config.yaml
n_layer: 11
d_model: 256
n_head: 4
n_kv_head: 4
head_dim: 64
d_mlp: 704
vocab_size: 1024
activation: "geglu"
norm: "rmsnorm"
norm_place: "pre"
norm_eps: 1e-06
positions: "rope"
rope_base: 2950.0
rope_fraction: 1.0
qk_norm: true
attn_scale: 0.139
bias: "all"
tie_embeddings: true
parallel_block: true
init: "uniform"
init_std_qkv: 0.0217
init_std_o: 0.00463
init_std_up: 0.0217
init_std_down: 0.00463
optimizer: "adam_atan2"
lr: 0.00194
beta1: 0.9
beta2: 0.98
weight_decay: 0.091
lr_head: 0.00963
warmup_steps: 264
schedule: "wsd"
decay_fraction: 0.787
decay_shape: "cos"
final_lr_fraction: 0.05
batch_tokens: 32768
seq_len: 256
doc_mask: true
train_tokens: 170300000
steps: 5198
dataset: "wikipedia_en"
MLP neurons of a small language model. Each row is named by its layer, matrix (gate and up: input weights) and neuron, and shows model dimensions 32-159. Each number is 50 + 12 x the weight over its row's rms, rounded and kept within 0 to 99. A neuron's up and down rows have the sign that makes its largest values positive.
After each neuron's rows, "fires on" lists the tokens most often at its 100 highest values on Wikipedia text that the model never trained on.

L8.gate660:42 58 40 53 62 41 60 44 45 56 33 61 39 58 34 49 64 45 54 29 27 53 23 68 52 46 55 40 45 47 68 62 45 50 39 49 40 65 53 62 45 53 32 64 56 59 56 44 47 39 15 49 39 35 23 51 22 42 63 39 38 60 46 48 60 50 39 47 42 43 58 33 35 49 37 43 34 48 47 60 35 58 61 64 43 51 62 50 63 63 52 37 52 48 53 48 55 48 59 57 52 37 42 34 36 52 47 44 50 47 33 76 67 49 57 53 42 37 58 66 43 46 42 55 41 51 59 51
L8.up660:72 27 48 44 47 43 49 77 63 62 53 45 54 61 62 46 31 59 56 46 36 67 47 58 73 40 34 50 53 31 70 53 63 37 52 36 41 43 53 24 46 50 49 71 26 32 50 52 46 44 52 40 24 55 52 39 46 30 38 47 59 74 48 51 81 59 62 73 41 46 25 49 57 40 64 64 55 35 50 45 42 41 49 50 58 49 58 40 60 41 63 64 64 33 72 65 47 27 30 29 63 46 55 64 41 57 54 31 63 63 70 55 53 35 45 58 36 50 72 25 42 46 69 60 36 42 72 27
fires on: "t", "p", "f", "ff"

L2.gate341:26 38 31 55 71 58 53 39 68 63 36 49 44 52 35 43 39 61 43 47 29 54 67 56 41 55 53 58 26 46 48 47 47 49 60 22 29 44 39 67 48 41 70 56 46 55 46 24 44 48 54 62 40 32 52 55 51 76 68 71 44 59 57 43 36 45 56 54 45 50 44 62 44 62 39 86 64 65 55 48 52 40 32 43 54 58 32 49 46 43 43 34 45 40 33 46 50 58 66 55 48 72 34 44 51 38 61 46 52 50 34 59 59 57 49 60 61 75 63 58 61 48 45 40 48 39 38 41
L2.up341:24 37 37 54 46 68 36 60 68 57 53 43 66 35 48 50 19 70 45 35 52 57 35 53 66 72 61 64 33 54 44 69 38 23 31 38 42 46 31 56 21 39 54 55 48 53 40 60 73 58 71 55 53 47 66 53 40 61 69 56 70 57 50 47 49 65 47 60 45 34 64 47 56 50 60 70 44 52 54 53 50 61 59 63 43 64 28 56 62 45 38 60 35 36 44 57 47 59 56 59 54 31 48 49 59 39 38 62 43 69 53 57 38 69 66 61 68 46 48 65 46 50 62 45 49 48 53 64
fires on: "ar", "0", "um", "air"

L6.gate28:41 59 52 59 58 52 42 43 70 38 52 34 39 36 53 35 44 48 27 38 43 34 43 49 42 32 33 23 47 53 44 44 26 67 58 32 39 54 57 50 39 46 50 67 34 34 45 54 52 43 45 64 63 51 47 45 50 67 49 56 63 53 44 30 43 72 54 45 37 41 45 53 52 57 66 34 63 54 70 52 50 64 60 38 50 43 39 59 49 35 35 27 31 52 32 49 41 52 79 40 47 59 44 31 55 59 51 35 53 35 30 45 41 48 74 55 35 64 56 20 48 51 42 56 46 54 44 42
L6.up28:42 40 55 52 33 42 40 39 45 49 64 49 55 42 36 51 46 44 34 60 47 41 56 48 51 51 52 24 48 35 31 40 34 57 56 31 37 49 58 47 50 51 46 51 47 29 34 64 39 48 42 62 92 53 64 63 57 40 67 53 79 59 22 44 43 72 45 32 37 36 47 46 44 62 49 58 50 57 67 56 38 68 57 32 26 47 48 56 43 50 42 38 28 39 42 77 48 50 64 36 50 52 40 13 40 67 50 53 63 51 37 30 37 56 71 75 57 39 53 46 48 61 39 45 48 37 44 54
fires on: " j", "b", "j"

L2.gate128:40 35 24 58 40 53 50 23 63 41 52 51 20 34 43 28 46 48 67 65 27 75 66 63 60 56 51 46 59 71 46 61 70 45 38 55 32 64 51 39 41 39 60 67 45 45 53 63 53 47 55 67 39 34 52 49 53 45 41 55 41 64 61 50 54 60 44 42 35 49 30 80 62 49 51 53 53 54 67 51 55 65 73 55 61 36 52 39 55 64 38 57 64 39 44 43 46 48 71 67 60 67 29 32 50 48 71 51 74 66 49 40 39 67 37 65 62 69 38 24 66 55 53 70 45 80 49 42
L2.up128:42 55 22 39 49 46 37 19 46 45 61 67 59 30 57 31 38 44 71 43 42 40 56 32 59 41 31 36 62 43 54 30 42 35 47 37 39 58 44 56 65 24 51 49 50 52 47 72 47 56 33 67 50 56 58 57 55 48 35 51 35 33 61 32 53 26 52 38 49 58 61 64 56 45 53 49 34 47 61 59 54 75 73 39 37 48 37 55 58 36 46 47 51 59 78 53 39 59 79 50 37 53 53 51 60 39 40 57 49 52 48 46 33 69 39 30 45 53 37 50 52 47 58 44 48 48 67 47
fires on: "–", "ey", "–1", "–2"

L8.gate156:56 49 56 69 38 48 64 34 60 17 57 65 66 60 62 32 62 76 50 54 48 74 37 40 37 57 61 48 51 53 58 60 43 73 51 38 61 51 25 63 66 43 51 38 60 51 57 53 50 76 38 52 54 53 50 48 58 34 62 45 38 35 52 45 38 62 52 53 51 42 51 72 74 57 48 59 55 47 49 40 48 46 44 33 73 44 57 62 33 42 51 44 56 63 31 31 68 45 55 61 46 35 60 53 67 49 47 40 61 69 40 52 50 54 58 45 60 60 59 45 58 43 50 71 90 47 70 51
L8.up156:38 52 64 54 63 40 45 63 46 51 56 58 53 64 48 39 49 47 42 34 47 52 33 49 59 48 46 39 32 42 52 48 62 63 62 36 55 52 41 58 41 26 54 43 55 58 26 75 65 48 50 31 34 68 47 34 53 50 75 35 56 54 50 53 46 60 47 22 34 45 42 21 75 43 34 76 37 58 60 47 45 48 42 45 43 61 45 53 69 61 58 41 52 43 51 37 56 63 54 48 55 68 27 19 35 57 54 50 26 57 38 40 31 69 38 71 43 25 36 59 48 37 41 66 56 63 49 50
fires on: "en", "ing", "c", "it", "or"

L8.gate568:44 41 61 54 55 28 74 68 39 37 66 40 48 67 31 52 57 63 42 72 44 61 53 49 63 52 54 41 50 60 38 66 67 40 58 63 42 49 65 55 50 44 50 73 46 41 38 34 53 44 48 75 44 55 36 50 36 53 37 17 53 59 63 47 33 65 60 43 59 49 58 51 42 62 59 58 50 72 56 52 29 56 72 39 29 52 64 58 42 60 64 43 44 70 28 32 41 41 49 27 35 55 57 55 70 54 53 47 25 56 52 65 29 64 52 56 55 71 66 35 46 55 41 72 53 55 50 40
L8.up568:46 42 56 54 68 52 57 71 33 46 54 46 44 50 51 58 43 48 67 54 46 60 40 53 57 43 40 41 52 52 50 56 45 42 65 64 53 39 63 45 52 32 38 46 27 43 44 42 52 51 20 57 62 28 67 61 57 30 45 52 76 69 35 59 55 51 51 77 54 61 37 33 25 57 51 59 59 46 26 53 49 31 43 80 40 54 50 33 53 57 57 50 35 53 45 45 40 64 37 38 25 57 54 66 50 52 54 71 44 43 27 43 37 26 40 49 54 48 57 54 54 41 43 41 49 48 64 80
fires on: "f", "igh", "ear", "at"

L5.gate183:32 58 31 35 50 49 67 51 51 39 76 45 64 55 53 45 14 44 58 45 46 41 21 52 54 37 54 38 49 41 46 56 48 60 52 46 58 66 62 71 36 54 78 41 42 50 38 70 43 76 73 36 46 49 60 39 52 42 38 56 44 54 44 54 43 50 34 40 49 31 61 53 55 63 33 44 43 50 70 55 63 54 37 71 43 37 51 48 53 53 60 75 51 52 51 48 28 50 43 40 53 43 56 38 70 56 54 27 71 52 60 30 58 59 67 54 53 49 57 38 39 36 37 63 51 42 55 69
L5.up183:64 57 57 55 36 27 57 79 53 72 31 43 56 53 65 43 39 73 42 52 55 43 53 25 45 52 69 55 37 55 44 51 31 48 58 86 53 53 50 47 47 35 45 43 46 30 53 60 56 49 51 50 55 51 36 66 37 37 35 50 54 73 36 27 57 51 72 64 43 73 28 36 53 34 41 40 46 64 58 53 59 49 72 51 64 43 69 53 54 73 69 56 55 30 65 53 72 51 46 40 52 53 58 26 40 35 33 59 50 34 41 40 32 58 60 39 29 60 40 35 54 34 65 50 53 38 53 54
fires on: "ar", "am", " t", "er"

L5.gate457:39 65 59 77 45 57 45 53 47 45 79 55 39 33 65 49 31 53 38 50 40 28 58 37 54 49 49 13 48 70 66 48 47 67 60 44 53 53 49 55 20 45 71 59 48 48 53 54 31 63 54 65 51 35 39 64 61 39 58 47 51 61 48 27 39 46 53 56 46 42 62 61 59 66 50 59 72 67 54 36 60 51 31 55 59 42 36 41 38 56 49 35 20 46 39 57 61 55 56 54 42 45 45 43 67 62 42 40 61 39 35 38 75 60 41 56 49 42 60 41 36 60 60 57 41 42 30 46
L5.up457:40 38 47 32 51 43 63 46 43 51 56 48 40 41 58 70 38 44 46 33 41 27 45 50 48 60 54 51 34 41 48 51 52 55 70 62 53 43 76 44 32 36 64 36 49 59 34 57 49 56 64 26 45 62 43 64 46 31 21 34 46 59 44 52 78 49 43 38 54 65 61 48 41 56 71 38 70 42 27 44 52 50 53 49 49 50 50 46 65 40 45 43 53 49 58 55 39 44 77 52 41 40 55 81 48 46 58 48 31 27 51 51 56 45 56 49 52 38 54 49 33 35 47 44 57 37 27 38
fires on: "el", "o", "er", "erm", "ad"

L6.gate647:29 35 60 46 60 30 69 54 59 33 46 58 32 50 59 54 68 47 50 33 42 48 56 78 46 47 46 46 55 69 60 65 31 32 52 55 30 36 67 50 35 55 34 79 45 56 39 36 61 29 47 69 37 64 31 43 60 49 39 27 44 45 43 49 46 51 34 39 52 37 43 52 44 50 42 50 47 53 58 54 36 52 59 64 57 49 60 55 54 60 48 48 59 37 48 32 35 66 54 30 47 57 60 47 50 54 38 66 51 40 66 46 54 67 41 69 18 53 37 49 47 64 40 54 23 56 59 62
L6.up647:46 43 56 14 63 34 48 53 56 49 46 33 27 55 91 58 42 50 65 57 51 57 63 49 45 62 22 45 50 41 61 62 45 60 47 60 31 57 61 56 56 30 35 59 29 40 79 26 48 53 56 50 25 43 34 56 58 34 42 47 41 52 52 37 75 61 45 49 45 47 46 35 55 41 83 40 59 36 37 61 25 56 74 41 75 34 59 35 43 45 52 59 52 44 51 40 56 37 53 46 10 47 55 53 63 49 61 56 41 55 26 57 52 61 45 55 49 57 48 45 65 45 47 47 46 37 68 44
fires on: "o", "es", "f"

L5.gate458:31 45 43 56 63 61 54 69 41 52 55 45 65 59 52 52 51 53 54 50 39 65 36 43 44 30 63 58 55 35 65 62 56 33 38 43 49 38 73 61 70 40 57 53 49 34 55 22 44 75 33 55 61 65 44 40 55 46 38 67 46 17 54 47 53 44 50 60 39 53 64 53 46 49 54 58 50 59 59 47 59 48 54 71 53 60 41 41 52 68 58 41 38 60 29 31 68 61 45 57 52 67 28 57 41 65 52 43 45 52 62 61 43 63 52 57 56 63 50 44 52 56 66 47 54 38 36 47
L5.up458:30 64 57 67 48 52 28 61 44 52 42 38 58 50 62 71 51 61 53 52 45 70 53 42 34 51 58 46 49 57 32 41 34 60 61 44 51 52 41 66 66 47 30 41 55 50 53 59 49 46 42 39 48 41 47 51 77 72 78 71 52 62 18 42 51 58 55 52 51 33 60 79 21 64 60 57 30 46 42 44 55 52 45 38 54 59 57 36 44 52 55 53 38 46 43 64 56 34 61 63 24 68 47 58 65 55 62 30 53 54 48 34 63 39 42 64 57 53 63 66 37 44 40 50 74 50 58 40
fires on: "v", "av", "il", "ar", "ig", "ol"

L6.gate392:47 43 37 49 62 54 56 55 54 51 61 41 71 49 64 62 28 57 39 38 46 47 51 54 24 31 51 59 38 55 63 55 48 25 40 48 55 38 47 48 56 25 56 44 51 46 38 44 30 53 72 49 51 63 46 56 54 63 40 66 61 48 46 52 31 46 72 48 56 44 48 46 44 64 66 69 63 69 65 31 53 52 58 65 62 40 44 68 48 59 53 56 51 46 46 51 60 45 46 51 42 51 43 58 66 47 47 69 31 40 49 54 55 68 58 48 41 50 48 46 24 36 50 26 54 47 41 68
L6.up392:49 63 38 75 45 52 42 41 37 66 55 73 57 56 60 49 50 65 49 44 55 63 64 44 74 52 62 51 57 45 31 49 47 44 56 52 39 46 57 63 32 63 58 65 75 50 53 66 31 57 53 54 65 50 52 45 47 29 35 43 39 70 33 24 57 51 45 68 68 69 64 66 35 43 42 67 43 53 57 58 53 49 33 62 71 54 49 37 41 68 42 59 38 72 39 63 45 48 55 49 27 49 34 67 40 68 55 19 45 64 53 44 51 48 41 64 44 26 56 36 38 52 47 35 53 55 40 66
fires on: "ol", "il", "ir", "id", "ul", "h"

L5.gate402:36 35 55 58 48 52 51 59 37 61 30 31 50 49 78 61 24 71 39 39 44 54 63 50 43 55 55 34 46 51 45 71 85 39 42 47 33 46 58 42 71 53 63 82 42 77 58 74 47 53 43 59 44 39 40 58 51 76 36 42 54 64 39 32 61 57 49 62 48 70 51 36 54 46 58 46 37 58 59 56 48 49 43 53 41 41 51 40 64 66 52 67 38 36 54 57 54 44 55 67 35 60 38 42 70 45 55 53 37 76 49 47 39 80 31 44 41 51 55 39 35 71 57 66 71 67 43 63
L5.up402:43 60 45 48 41 75 56 67 39 40 63 45 41 54 65 66 53 58 47 35 49 60 68 62 53 51 64 60 48 59 55 80 55 58 43 56 49 46 49 46 69 47 50 75 62 58 45 36 54 68 34 51 47 53 44 66 67 68 33 36 50 46 58 52 48 54 58 47 52 65 35 37 41 31 76 42 47 53 45 32 37 25 37 50 44 62 24 74 58 47 51 55 47 62 53 51 65 50 59 67 31 50 51 60 58 49 70 34 37 66 60 36 57 62 46 63 78 34 53 58 36 54 48 46 57 38 59 50
fires on: "im", "um", "ant", "ed", "y", "ost"

L5.gate627:39 47 64 60 43 48 72 37 56 41 52 63 40 49 61 23 42 51 60 56 42 52 53 42 57 51 62 46 42 42 43 88 84 50 54 51 53 67 56 45 52 41 67 58 45 25 62 58 41 70 40 52 48 64 55 59 54 48 73 43 35 29 50 39 46 51 48 52 48 45 48 54 58 48 17 24 64 72 75 48 46 48 59 64 70 38 61 69 50 61 62 57 56 44 49 36 43 49 46 51 47 35 29 48 54 45 38 33 68 72 44 74 41 66 43 68 39 64 38 48 33 63 54 56 57 56 38 65
L5.up627:54 45 70 36 57 37 38 56 68 49 60 73 89 37 41 37 56 35 59 48 56 46 57 52 58 57 49 53 32 28 56 50 68 54 55 65 51 58 59 36 58 34 48 60 35 67 60 24 09 55 70 45 55 74 40 48 43 24 47 83 58 54 56 37 66 53 55 56 48 68 65 54 63 44 45 54 53 40 34 35 69 47 34 39 67 43 66 41 53 49 52 67 48 38 55 74 42 45 47 45 61 46 61 34 50 51 45 22 55 44 19 45 39 49 60 40 40 49 52 25 38 53 62 48 44 54 61 53
fires on: "d", "s", "th", "ust", "an", "ut"

L2.gate463:47 42 38 37 31 67 60 32 52 34 51 55 29 54 54 48 47 73 34 55 28 57 50 36 58 47 44 41 26 46 48 65 56 72 42 42 37 66 53 68 29 33 65 58 41 58 39 53 55 69 39 60 44 45 70 45 49 46 54 57 51 42 49 25 38 44 47 58 56 46 42 37 65 42 41 58 65 47 55 28 66 50 46 49 43 58 63 42 44 23 66 43 46 43 69 45 37 55 61 59 45 70 56 48 47 54 47 30 56 67 48 66 54 64 26 73 39 55 79 31 52 70 50 47 26 25 41 58
L2.up463:53 52 51 33 43 64 41 62 37 49 61 37 51 61 37 67 46 72 37 27 42 51 53 49 66 23 59 58 55 41 43 40 38 58 47 54 46 63 54 46 33 61 61 55 42 76 52 49 51 55 54 58 67 47 55 37 39 34 32 68 47 53 46 58 58 68 61 65 65 76 61 18 57 62 52 25 52 39 33 49 38 63 41 60 39 52 48 66 48 46 30 70 28 53 42 33 33 54 55 46 53 46 55 68 43 38 58 49 39 20 53 55 67 41 44 54 54 51 57 51 69 49 40 46 59 37 55 53
fires on: "ong", "ad", " again", "vel", "ory", "el"

L8.gate512:37 54 39 53 44 48 46 48 62 51 45 46 70 65 61 57 51 75 19 48 43 66 33 55 39 53 42 53 31 65 52 57 48 57 48 42 44 62 41 59 67 43 47 52 57 28 56 73 39 43 63 42 64 66 65 56 52 65 56 33 20 52 34 26 43 47 45 45 49 41 22 23 58 48 45 76 59 53 51 52 34 36 67 50 63 36 46 31 39 66 64 43 29 58 49 55 62 58 38 48 45 52 56 42 48 61 67 63 45 42 19 55 46 54 48 25 36 52 32 53 53 48 25 46 53 54 77 68
L8.up512:35 44 46 56 56 66 33 72 52 54 43 36 48 33 51 51 45 41 34 41 47 38 60 35 32 44 68 49 39 54 43 51 43 46 76 21 72 41 52 49 61 37 56 48 54 40 33 79 59 55 63 39 62 48 36 73 52 49 67 51 61 39 34 45 66 72 37 46 28 62 42 55 41 63 40 70 26 51 50 46 69 64 43 38 49 48 56 65 74 52 48 58 44 49 51 46 57 58 29 40 60 54 31 56 53 52 62 48 48 57 60 42 39 65 49 56 54 79 42 38 42 55 54 62 50 42 34 43
fires on: "ic", "c", "ar", "or", "ur", "oc"

L5.gate210:53 53 49 54 61 30 63 49 49 41 53 59 46 58 44 65 50 52 43 55 42 52 47 40 67 57 52 63 36 52 69 60 60 44 58 52 32 50 54 44 45 40 73 44 50 56 58 51 60 65 41 62 27 25 83 55 39 45 33 26 25 57 49 55 36 55 56 50 42 62 40 62 82 35 51 64 78 49 77 50 63 16 37 79 61 60 37 64 54 76 52 51 45 46 43 52 60 47 35 57 46 62 37 39 60 33 61 58 43 42 66 50 48 62 60 32 47 53 31 23 60 56 23 44 44 48 37 69
L5.up210:50 50 56 59 45 36 54 48 47 48 49 45 41 46 32 56 69 42 50 75 47 57 54 41 50 66 66 48 50 27 76 42 47 44 64 64 45 50 56 36 37 38 37 37 37 57 46 43 39 51 38 62 41 22 70 42 41 55 45 26 47 58 62 61 38 63 43 38 44 74 52 58 65 45 50 56 66 52 76 51 74 44 47 59 66 37 43 58 49 57 57 56 52 35 42 67 58 48 36 54 56 40 38 38 50 29 45 64 43 36 68 44 37 63 66 31 36 75 28 45 49 42 54 39 23 50 41 69
fires on: "ig", "g", "id", "am", "ang", "c"

L8.gate277:60 33 51 41 66 51 83 40 64 27 50 55 57 53 39 46 38 30 59 58 29 70 56 57 74 55 62 51 60 42 64 43 39 31 53 58 42 54 51 32 54 40 56 57 24 58 42 45 35 51 45 47 63 54 71 44 42 62 46 48 53 43 40 52 64 32 27 43 51 49 58 36 59 53 21 45 60 61 55 57 44 54 56 66 45 33 48 60 58 54 49 58 70 40 53 48 44 51 41 55 61 51 51 53 45 39 56 25 39 37 44 47 54 60 61 67 33 36 53 44 53 59 32 29 28 47 72 58
L8.up277:36 55 47 59 39 70 59 46 59 33 38 45 36 63 62 48 28 35 35 45 47 56 45 53 48 43 62 52 34 48 83 51 41 33 43 39 55 45 55 54 57 57 61 59 41 64 44 43 38 61 41 44 65 45 62 42 42 60 48 38 44 41 43 54 51 58 38 57 31 49 41 60 42 61 48 48 62 52 38 46 57 58 47 63 49 36 30 26 54 40 45 59 44 32 49 44 17 62 19 44 57 53 38 39 38 30 53 65 57 45 75 52 47 50 60 43 42 59 54 59 64 48 66 27 33 54 43 42
fires on: "g", "a", "ig", "rib", " reg", "an"

L5.gate192:43 51 43 54 84 28 45 47 64 51 56 63 60 59 28 27 45 47 41 50 33 56 46 49 55 48 37 59 46 54 39 49 50 79 54 40 48 68 63 39 42 55 38 61 33 61 34 54 43 44 51 50 63 55 63 42 58 37 29 50 46 48 51 49 62 50 47 54 29 45 50 61 72 51 44 69 57 45 73 40 31 51 42 57 43 21 60 53 57 83 67 46 66 45 43 30 46 36 50 35 26 69 49 53 76 59 56 32 73 52 34 40 44 56 50 42 51 71 46 34 42 64 44 61 46 52 55 65
L5.up192:61 45 50 46 62 43 56 51 65 64 54 64 52 60 32 41 37 56 51 67 49 53 63 52 46 65 58 54 44 44 35 50 50 51 66 48 54 68 58 56 48 44 50 74 54 64 38 36 55 42 52 58 78 64 60 35 39 34 46 59 51 58 58 50 69 35 60 71 49 62 29 58 66 43 46 62 38 63 75 41 42 45 43 40 35 26 55 37 61 69 47 61 69 42 79 22 53 39 54 42 49 74 68 64 48 54 47 48 67 61 35 30 55 60 46 51 41 49 33 63 35 45 38 56 34 62 78 56
fires on: "th", "b", "er", "ar"

L2.gate242:36 68 51 46 52 48 50 50 68 52 54 43 58 50 47 43 53 66 50 58 26 46 43 59 44 31 22 40 53 62 54 74 74 19 52 68 47 57 68 30 61 58 38 76 57 54 40 49 60 40 74 54 47 52 47 54 65 48 50 57 41 51 59 36 37 74 41 62 32 61 44 60 40 40 41 70 60 56 43 64 49 39 55 36 49 51 59 68 61 37 54 60 47 50 28 51 66 41 61 78 45 44 45 56 61 58 64 46 61 56 34 66 48 51 42 58 47 60 61 46 45 37 62 52 72 67 73 60
L2.up242:55 56 59 68 37 48 65 69 43 45 42 46 66 42 44 65 47 67 36 51 55 53 64 53 40 47 50 43 31 52 54 47 36 45 47 58 56 67 36 62 60 55 46 43 72 57 64 38 81 44 44 50 58 52 41 34 43 81 69 33 65 43 49 44 27 30 34 33 53 55 44 54 33 41 52 60 57 52 50 53 49 63 53 38 38 51 50 62 46 58 37 55 41 45 43 74 53 36 44 46 77 68 59 41 15 53 52 55 49 33 52 38 80 61 61 50 42 36 48 34 50 31 52 35 50 41 46 59
fires on: "id", "f", "ou", "en", "our", "ay"

L5.gate385:50 50 35 45 68 48 49 38 48 42 39 52 39 52 63 31 45 68 56 53 43 52 39 46 46 31 35 38 55 38 73 45 39 58 55 53 45 53 76 33 68 33 78 64 60 47 25 33 46 59 77 58 51 51 51 53 55 43 40 54 40 48 28 46 69 48 58 62 47 50 56 45 68 63 39 43 67 47 59 63 41 36 35 43 37 44 47 34 36 73 47 54 52 58 54 27 48 67 72 50 68 53 53 44 39 37 76 35 79 63 40 68 61 54 45 53 61 55 48 47 29 56 32 50 50 53 47 58
L5.up385:48 41 34 28 37 56 68 52 35 53 43 49 34 46 37 44 54 73 46 54 43 41 51 35 38 33 49 40 43 68 67 37 36 50 60 55 41 47 65 39 52 38 66 54 69 60 40 48 61 44 58 57 66 32 42 50 43 45 44 48 51 50 21 54 49 46 56 66 46 36 60 22 83 76 49 52 66 47 63 57 42 51 40 45 42 42 49 30 39 67 34 61 54 70 49 42 44 60 68 50 72 49 65 48 36 68 56 46 60 56 37 74 44 54 54 67 54 51 41 67 34 37 50 55 50 44 37 48
fires on: " J", " M", "is", "M"

L5.gate99:58 54 31 47 45 45 59 52 61 45 54 56 46 47 45 31 38 48 46 52 28 36 64 63 49 51 35 29 61 43 55 42 38 55 51 43 41 46 85 28 46 36 49 58 47 53 44 45 30 41 62 66 63 37 48 49 43 63 22 64 28 47 54 48 50 54 57 32 35 65 75 57 74 46 49 50 65 56 71 53 33 48 28 38 57 52 41 31 43 61 32 48 69 49 47 34 48 55 49 47 35 36 48 42 44 36 49 26 48 58 30 32 13 51 55 47 30 59 39 46 33 45 43 61 63 51 40 54
L5.up99:47 63 58 26 29 46 50 44 69 40 54 48 37 49 35 29 43 30 36 45 38 40 69 25 41 44 43 37 70 54 40 41 39 42 61 54 55 33 82 31 59 31 52 74 59 32 46 47 41 46 44 44 57 32 58 44 43 41 42 54 37 51 63 38 63 83 44 49 27 49 56 46 60 65 52 34 46 49 51 57 33 61 39 50 51 47 58 16 52 57 36 59 56 40 48 42 32 46 50 48 43 40 55 60 33 37 47 33 49 48 29 45 33 42 65 60 38 56 49 61 43 39 40 44 53 31 54 57
fires on: " j", " J", "J"

L5.gate103:46 36 46 70 56 32 52 43 56 54 63 47 51 57 40 27 49 62 60 56 50 62 42 65 78 55 62 51 28 52 42 64 53 71 33 37 52 49 59 43 68 35 53 48 44 34 59 64 63 59 50 62 49 58 51 51 48 50 52 57 49 23 47 34 53 52 47 67 39 69 49 59 72 44 38 53 30 42 52 31 36 43 30 48 61 51 41 49 76 40 67 28 53 58 42 36 39 54 46 29 62 52 58 28 74 60 40 29 77 62 65 59 39 44 54 72 32 71 40 33 64 37 52 82 49 60 51 47
L5.up103:53 45 67 56 42 40 49 45 55 55 58 58 64 42 46 56 50 52 61 54 50 35 60 39 80 63 68 44 42 50 45 38 63 54 51 50 42 42 55 44 30 33 51 45 54 37 37 63 49 60 66 54 52 67 63 52 32 35 38 55 48 30 34 42 48 60 70 56 48 62 45 52 44 51 50 46 51 60 53 33 40 82 21 30 35 44 33 51 51 32 46 35 63 45 87 71 41 55 52 28 68 51 61 50 44 57 49 58 60 57 55 31 40 46 40 49 29 47 39 54 80 46 38 68 42 57 55 77
fires on: "th", "st", "d", "nd", " by", " v"

L6.gate91:38 43 53 43 56 50 32 37 48 59 55 50 41 39 50 62 46 49 31 30 33 51 53 55 64 26 39 40 21 39 42 39 81 48 34 62 37 46 61 48 64 40 41 75 46 64 55 52 48 57 40 67 61 67 77 67 48 59 36 65 57 37 45 45 47 49 67 45 53 31 47 41 49 51 20 35 68 61 73 50 50 52 43 46 53 53 54 44 28 69 63 58 51 58 56 52 39 54 56 48 50 55 62 40 51 51 58 31 70 71 29 51 49 53 40 72 45 46 49 48 56 51 54 49 37 26 65 28
L6.up91:61 52 30 44 60 55 37 56 42 71 57 46 36 54 55 68 46 58 48 51 38 51 35 43 53 48 45 53 37 41 49 56 59 38 40 59 21 43 41 38 70 38 44 82 65 37 53 57 49 50 31 65 57 47 61 49 42 66 68 51 46 51 69 53 49 48 50 62 65 50 15 45 72 48 36 53 59 29 62 59 36 49 52 45 56 67 52 53 46 38 66 68 45 54 50 32 37 45 48 63 41 57 78 46 50 64 41 65 59 68 71 58 43 48 45 70 32 51 33 38 52 27 54 66 30 37 46 52
fires on: " att", "t", "is", " stud", "ud", "and"

L8.gate261:28 33 40 55 78 64 50 56 43 25 56 46 30 31 43 62 54 59 62 51 38 82 65 41 54 40 23 58 46 46 65 61 54 48 41 61 43 46 54 35 39 47 48 51 19 52 36 52 49 55 44 54 34 45 33 52 47 40 28 37 56 54 41 13 69 67 52 60 52 58 43 80 55 72 51 38 61 43 48 46 37 66 59 64 50 31 62 59 49 62 50 39 53 42 53 40 31 42 70 49 34 39 57 18 47 29 43 36 25 41 48 51 38 59 60 61 37 64 46 26 26 60 65 32 39 52 49 19
L8.up261:70 33 48 31 66 34 39 55 28 60 40 54 60 39 53 61 47 70 47 65 48 63 60 60 63 56 26 53 57 37 53 42 48 62 75 71 47 65 51 31 46 52 54 55 50 55 74 57 37 45 49 39 46 63 40 41 45 51 51 43 40 38 43 54 62 36 69 45 58 59 46 55 62 45 60 37 39 45 46 49 49 53 54 45 68 35 29 46 43 58 39 52 38 48 64 48 44 43 60 47 59 41 48 55 65 46 53 59 48 36 63 45 29 45 52 47 23 55 66 49 34 66 60 52 60 43 70 46
fires on: "f", "c", "g", "a", "w"

L8.gate586:49 63 48 64 46 41 47 40 38 50 53 30 46 27 46 44 42 34 48 42 37 54 74 49 50 42 53 66 50 47 30 42 26 44 45 23 45 42 51 69 36 34 58 66 51 59 58 38 50 45 70 60 55 54 26 62 53 56 30 77 55 52 58 51 54 55 45 67 39 32 32 52 42 64 51 59 64 44 40 53 30 46 74 38 26 57 28 43 30 55 37 21 38 48 32 43 45 61 36 53 49 54 42 68 58 38 45 47 48 39 47 73 53 58 54 31 55 58 60 53 49 58 57 51 59 50 51 51
L8.up586:63 36 75 52 50 55 52 45 50 67 40 60 49 53 56 63 50 57 56 71 47 45 37 50 35 57 59 65 19 36 52 45 45 55 46 47 57 40 44 66 35 59 59 66 46 49 42 47 39 50 66 63 42 56 46 47 48 63 48 42 60 70 36 66 63 48 64 54 33 55 44 59 51 58 30 52 36 48 48 33 57 32 29 40 31 59 57 48 50 80 61 35 51 51 49 45 67 48 70 51 59 65 57 32 54 46 40 68 46 49 62 39 62 48 48 59 60 54 44 38 54 34 37 69 54 21 58 51
fires on: "r", "ic", "er", "am", "ed"